From a checkpoint of a small transformer trained on Wikipedia.
Size: 11 layers, 4 heads of 64, MLP 704 GeGLU, vocabulary 1024, 9.13M parameters.
Architecture: RMSNorm before each block, biases.
Training: a variant of Adam for these matrices, 170M tokens, 5198 steps.
MLP neurons of a small language model. Each row is named by its layer, matrix (gate and up: input weights) and neuron, and shows model dimensions 96-159. Each number is 200 + 40 x the weight over its row's rms, rounded and kept within 0 to 999. A neuron's up and down rows have the sign that makes its largest values positive.
After each neuron's rows, "fires on" lists the tokens most often at its 100 highest values on Wikipedia text that the model never trained on.

L6.gate482,195,231,141,196,159,230,163,234,230,223,174,254,241,198,208,187,238,195,151,265,242,233,167,176,256,236,211,242,164,178,191,196,206,218,142,261,182,183,179,117,202,142,210,194,153,172,237,204,249,220,224,267,169,298,258,215,211,151,245,160,202,280,208,175
L6.up482,121,178,189,193,187,240,188,135,209,145,185,167,246,223,268,123,214,79,135,211,250,269,149,230,189,213,169,159,236,194,266,174,269,251,159,210,186,200,168,191,218,181,187,226,181,142,148,155,188,210,247,178,247,233,99,219,323,193,161,212,224,175,208,218
fires on: "j", "en", "om", " Y", "um"

L6.gate443,164,257,210,159,184,179,218,177,203,140,178,251,209,246,214,155,195,204,178,159,199,168,285,146,235,192,118,168,247,274,184,126,162,153,233,243,177,216,236,138,228,205,322,224,249,208,254,173,171,276,204,195,179,170,194,183,200,163,237,304,178,252,185,199
L6.up443,232,249,243,203,217,157,226,183,117,240,269,184,169,189,141,184,201,165,187,242,114,200,213,133,155,127,114,174,179,224,204,168,178,201,233,202,189,211,252,265,188,260,226,186,201,172,260,195,220,243,208,128,104,166,232,247,180,233,209,200,242,256,132,176
fires on: "one", "ive", "oy", "z", "l"

L6.gate101,193,260,187,219,201,194,198,259,175,265,277,143,218,201,175,244,180,179,214,211,245,238,231,265,242,194,192,183,218,167,227,219,233,174,220,174,242,170,233,167,199,122,199,176,190,166,229,250,229,234,221,172,166,270,141,222,251,245,138,192,262,262,235,211
L6.up101,182,226,172,178,187,238,227,227,167,194,186,231,141,255,230,246,236,159,224,243,208,165,194,225,269,218,209,193,230,113,227,266,190,199,159,136,241,129,175,181,108,161,152,99,230,255,201,223,176,240,143,225,132,228,296,213,160,209,183,196,179,218,198,161
fires on: "ip", "e", "a", "ri"

L6.gate170,165,202,129,219,207,229,220,222,241,143,172,238,142,213,212,226,277,193,221,162,196,158,212,218,194,217,208,148,203,161,136,182,279,286,242,210,158,202,171,223,197,187,154,173,205,183,111,199,151,193,187,151,226,289,226,190,204,219,201,196,222,281,247,215
L6.up170,196,227,216,160,223,220,227,199,165,213,234,249,200,189,222,172,240,153,226,253,195,254,325,163,179,156,231,153,221,218,175,223,246,178,244,237,210,177,177,264,181,137,172,264,310,191,133,248,209,225,185,178,203,244,169,149,177,212,178,245,244,157,285,262
fires on: "r", "S", " Pl", " Br", " New", " Ar"

L8.gate516,269,217,220,156,184,150,223,151,163,217,207,201,218,187,235,165,308,209,240,133,305,200,170,137,221,220,162,138,223,202,224,201,177,198,177,176,192,167,226,228,236,224,174,178,172,212,217,132,200,289,206,175,201,219,238,175,157,209,166,241,235,164,197,122
L8.up516,233,231,151,224,254,235,272,218,185,199,231,160,238,218,185,228,160,184,190,199,252,189,211,159,187,182,225,211,169,135,217,252,183,144,178,208,220,179,235,228,247,155,206,181,222,204,187,165,235,191,270,258,252,169,136,271,189,201,229,145,253,223,205,207
fires on: "o", "re", "a", "ac", "im"

L6.gate56,154,285,193,203,150,153,265,183,234,170,144,115,198,194,185,195,195,183,200,185,194,186,190,143,108,207,224,152,227,230,104,217,150,213,242,194,169,164,281,240,180,174,198,130,165,239,176,230,227,281,212,207,172,236,223,199,165,251,181,165,179,128,129,189
L6.up56,258,190,219,210,201,240,155,200,214,208,138,207,178,197,202,236,261,130,250,207,185,174,181,124,228,227,191,189,195,293,171,222,173,188,218,272,238,108,159,173,195,189,190,165,151,161,217,145,209,182,197,193,138,151,164,150,126,244,106,192,221,260,213,150
fires on: " d", " D", "in", "og"

L6.gate202,194,190,103,200,128,198,163,226,200,164,170,227,306,200,170,270,250,204,229,213,221,163,121,258,212,174,160,164,239,201,184,212,205,251,151,134,234,146,246,222,226,213,175,174,172,216,193,218,259,179,210,162,115,238,192,208,199,212,233,234,185,135,212,292
L6.up202,189,177,193,149,174,142,199,245,113,185,90,229,176,181,187,197,185,236,248,197,193,192,212,184,141,216,145,233,156,172,160,169,159,185,197,217,163,264,210,230,147,259,232,252,176,191,170,177,183,219,258,217,205,227,237,210,180,284,131,219,145,138,302,182
fires on: "w", "re", "pp", "ad", "e", "os"

L8.gate137,213,203,166,142,199,189,236,250,212,202,206,198,240,212,190,192,206,198,198,227,216,284,107,205,151,219,173,196,290,178,152,257,221,174,223,198,181,166,200,187,270,204,191,211,207,200,178,207,183,219,219,190,225,221,192,137,261,202,229,182,204,172,204,189
L8.up137,190,256,178,163,195,203,174,216,130,242,159,284,180,200,197,190,168,188,194,155,188,262,128,183,226,187,215,175,208,110,153,286,225,151,138,200,198,179,174,193,177,186,178,143,194,239,159,241,229,184,210,199,235,212,222,184,276,153,161,175,196,169,207,155
fires on: "v", "ear", " the", " inter", "c", "it"

L5.gate260,190,167,199,190,170,189,177,208,265,216,169,194,229,200,276,213,244,201,186,210,286,244,234,172,210,157,226,240,184,207,269,201,224,271,238,231,193,244,313,140,183,188,231,214,230,194,315,218,150,226,281,193,174,240,212,122,192,239,201,263,213,217,226,144
L5.up260,223,213,154,135,178,194,165,235,195,247,268,242,187,242,283,137,210,171,141,198,191,186,185,180,244,222,259,170,145,275,234,228,248,240,158,215,183,279,177,170,213,123,210,182,167,157,209,258,169,199,290,249,197,194,181,194,231,173,220,189,246,177,258,171
fires on: "c", "ic", "on", "im", "um", "as"

L2.gate425,156,191,217,211,163,111,174,227,192,134,137,199,200,159,213,177,202,157,193,204,227,177,210,177,171,171,200,171,188,218,165,144,137,196,227,191,291,202,226,192,171,247,167,194,172,174,161,173,232,184,166,223,178,233,247,181,151,173,197,249,238,211,216,110
L2.up425,245,188,225,208,201,201,146,203,201,203,148,195,148,193,135,213,221,165,256,195,216,162,184,122,223,200,171,233,171,247,244,238,190,205,181,252,194,184,241,301,154,271,186,184,182,144,162,258,241,193,187,249,179,284,193,214,209,162,161,165,216,269,201,132
fires on: " D", "D"

L6.gate436,204,188,174,191,166,186,165,248,243,217,181,174,223,234,277,219,148,138,158,215,216,177,172,150,193,251,132,190,156,226,224,198,188,138,225,211,155,203,234,254,191,110,198,166,127,157,126,198,176,255,170,180,211,170,253,186,230,280,207,187,222,179,198,192
L6.up436,245,244,124,114,192,162,170,154,209,264,180,202,260,178,103,200,188,217,179,130,173,164,207,155,159,223,154,185,149,209,202,204,132,178,168,169,151,225,311,182,206,121,167,209,112,145,137,203,208,216,241,149,174,191,259,227,189,203,223,197,181,153,177,145
fires on: " b", "\n"

L2.gate122,196,251,158,228,172,226,182,284,213,151,212,158,225,305,296,219,269,236,191,133,228,195,243,211,180,245,189,201,231,215,141,144,192,171,172,224,202,182,107,149,190,94,176,172,194,226,159,188,232,237,227,171,130,303,230,108,208,212,118,268,218,242,192,253
L2.up122,196,150,201,225,185,200,201,232,260,262,199,178,203,211,220,211,193,233,141,207,252,194,156,193,221,268,243,168,219,137,143,160,164,143,247,211,229,166,145,176,235,170,251,189,168,218,146,193,221,218,214,168,184,195,254,226,169,218,141,185,213,158,135,137
fires on: "j"

L8.gate272,248,241,169,209,177,191,160,314,196,186,198,109,197,250,202,239,301,212,224,257,169,227,200,256,250,155,194,190,224,166,141,268,213,213,180,223,160,174,279,131,175,155,208,238,210,223,233,171,251,216,190,170,186,250,194,168,175,214,183,144,227,279,171,215
L8.up272,239,200,208,164,157,224,184,200,252,192,204,148,217,217,258,248,210,210,226,287,232,203,236,234,203,130,237,196,225,222,240,266,262,198,226,184,171,173,145,222,236,207,169,172,96,236,155,185,257,215,170,210,120,206,144,168,207,151,140,195,211,178,273,216
fires on: " United", "ork", "ri", "ro", "ip", "an"

L5.gate191,183,188,151,176,134,120,130,244,229,229,253,133,194,189,277,223,182,202,154,244,149,129,172,129,248,263,144,189,218,224,139,158,180,150,247,198,139,222,203,150,204,131,170,194,221,218,221,249,219,199,127,179,187,220,248,202,166,272,165,166,265,234,213,244
L5.up191,230,216,175,131,195,128,165,188,143,268,299,154,250,174,138,198,164,237,170,225,154,159,192,113,219,212,152,158,221,215,129,190,173,200,231,210,144,152,230,218,182,146,198,209,157,211,229,239,213,175,130,199,115,147,233,255,157,246,149,143,281,268,165,203
fires on: " b", "b", "B"

L2.gate185,139,279,191,97,110,138,225,182,149,134,227,223,297,187,205,166,226,188,208,207,191,200,181,229,169,216,199,240,193,273,184,208,150,194,252,202,199,195,218,202,200,218,198,204,149,138,201,216,224,223,237,98,151,203,263,147,148,175,197,200,156,184,174,274
L2.up185,274,183,201,95,192,176,228,207,174,229,203,203,187,151,174,181,216,165,229,168,271,203,224,233,205,179,234,217,200,183,116,229,144,267,279,141,260,215,244,200,184,220,218,191,138,180,212,231,211,220,216,261,215,170,180,206,189,234,156,224,166,130,213,197
fires on: "ad", "out", "m", "re", "urn"

L8.gate551,277,209,210,161,205,161,148,221,222,199,209,161,239,201,206,232,216,131,106,138,184,198,134,188,266,184,239,279,213,216,158,263,164,252,221,237,191,197,218,178,260,274,198,176,289,201,156,197,161,205,137,83,143,199,224,127,209,205,227,267,157,155,248,192
L8.up551,228,213,228,270,184,211,119,183,174,203,173,187,193,202,185,289,153,178,219,135,170,171,222,191,194,164,293,148,202,160,250,172,160,178,179,196,198,205,188,253,205,176,155,142,174,174,243,207,238,182,129,197,215,174,225,171,183,205,184,214,179,133,198,203
fires on: "at", "ect", " of", "ut"

L2.gate457,193,217,180,186,146,150,225,207,216,239,173,162,168,248,276,206,233,170,197,207,220,232,207,167,190,204,134,201,256,170,166,222,210,162,240,183,189,198,202,177,285,221,206,234,219,183,227,187,226,247,194,178,222,272,143,137,147,248,238,265,228,140,304,179
L2.up457,246,250,245,251,229,119,213,214,114,230,132,187,209,220,166,211,220,204,171,165,202,211,186,194,156,187,243,204,203,166,210,283,220,243,168,175,183,156,277,196,192,129,202,228,273,182,210,215,224,227,155,168,252,266,223,168,163,209,209,138,226,161,217,232
fires on: "ity", "ry", "old", "P", "ook"

L5.gate448,217,174,195,218,182,203,158,271,231,184,137,207,245,172,249,151,201,142,173,223,255,194,194,166,175,171,178,181,133,232,104,146,179,182,190,189,226,214,224,182,189,103,197,185,183,243,197,207,231,255,158,211,148,275,248,238,176,218,250,296,248,164,171,98
L5.up448,266,172,234,212,224,180,184,296,209,150,251,214,249,226,155,170,291,244,240,193,238,129,214,198,154,165,171,190,159,213,173,229,93,227,162,168,220,205,156,180,190,138,186,152,108,219,259,226,238,277,180,216,185,227,218,266,186,229,229,200,154,180,118,184
fires on: " app", "n", " D", " j", " Sh"

L8.gate268,196,196,175,147,165,182,145,179,208,209,244,152,210,216,214,133,248,144,162,163,216,198,108,182,154,176,248,218,183,204,180,211,189,166,215,190,112,244,169,257,257,189,286,224,181,141,221,187,183,260,212,168,288,157,228,239,196,215,211,232,203,216,174,190
L8.up268,235,261,119,222,205,240,190,217,239,143,259,225,174,220,227,199,199,274,222,261,210,231,215,162,205,221,247,241,193,202,115,226,193,182,213,252,142,135,149,218,242,274,124,233,148,227,268,174,170,218,255,183,141,266,169,215,159,169,221,266,169,144,183,216
fires on: "ed", "==", "om", "m", "l", "if"

L6.gate49,166,218,128,186,206,218,256,268,234,218,221,145,244,187,248,160,151,186,200,187,300,211,183,233,188,212,125,200,196,138,145,159,180,162,174,225,216,181,147,201,218,155,181,153,178,195,145,142,251,209,203,243,186,261,239,202,197,172,223,246,216,174,232,170
L6.up49,186,115,187,173,185,271,267,208,182,211,251,140,247,202,223,122,161,181,195,221,205,257,149,265,156,204,156,109,173,237,189,227,166,262,182,154,234,192,87,200,139,180,180,179,179,175,164,187,243,186,177,206,224,229,213,155,245,221,146,200,119,220,182,195
fires on: "j", "–2", " j"

L6.gate215,199,200,219,215,165,215,147,229,238,193,267,179,234,292,245,202,219,244,155,273,228,216,179,222,222,201,137,163,180,270,171,191,213,236,192,121,211,236,243,221,187,153,193,162,151,190,187,246,146,222,220,118,199,250,177,167,242,280,156,203,248,248,259,202
L6.up215,215,194,151,136,237,202,213,202,212,190,164,250,120,193,239,126,210,232,226,114,192,150,158,192,224,252,240,160,222,234,225,256,228,190,237,188,158,256,180,224,171,169,199,174,139,240,214,145,149,166,168,237,207,167,168,224,212,203,164,206,248,199,264,280
fires on: "ing", "ic", " c", "um", "ch", "-"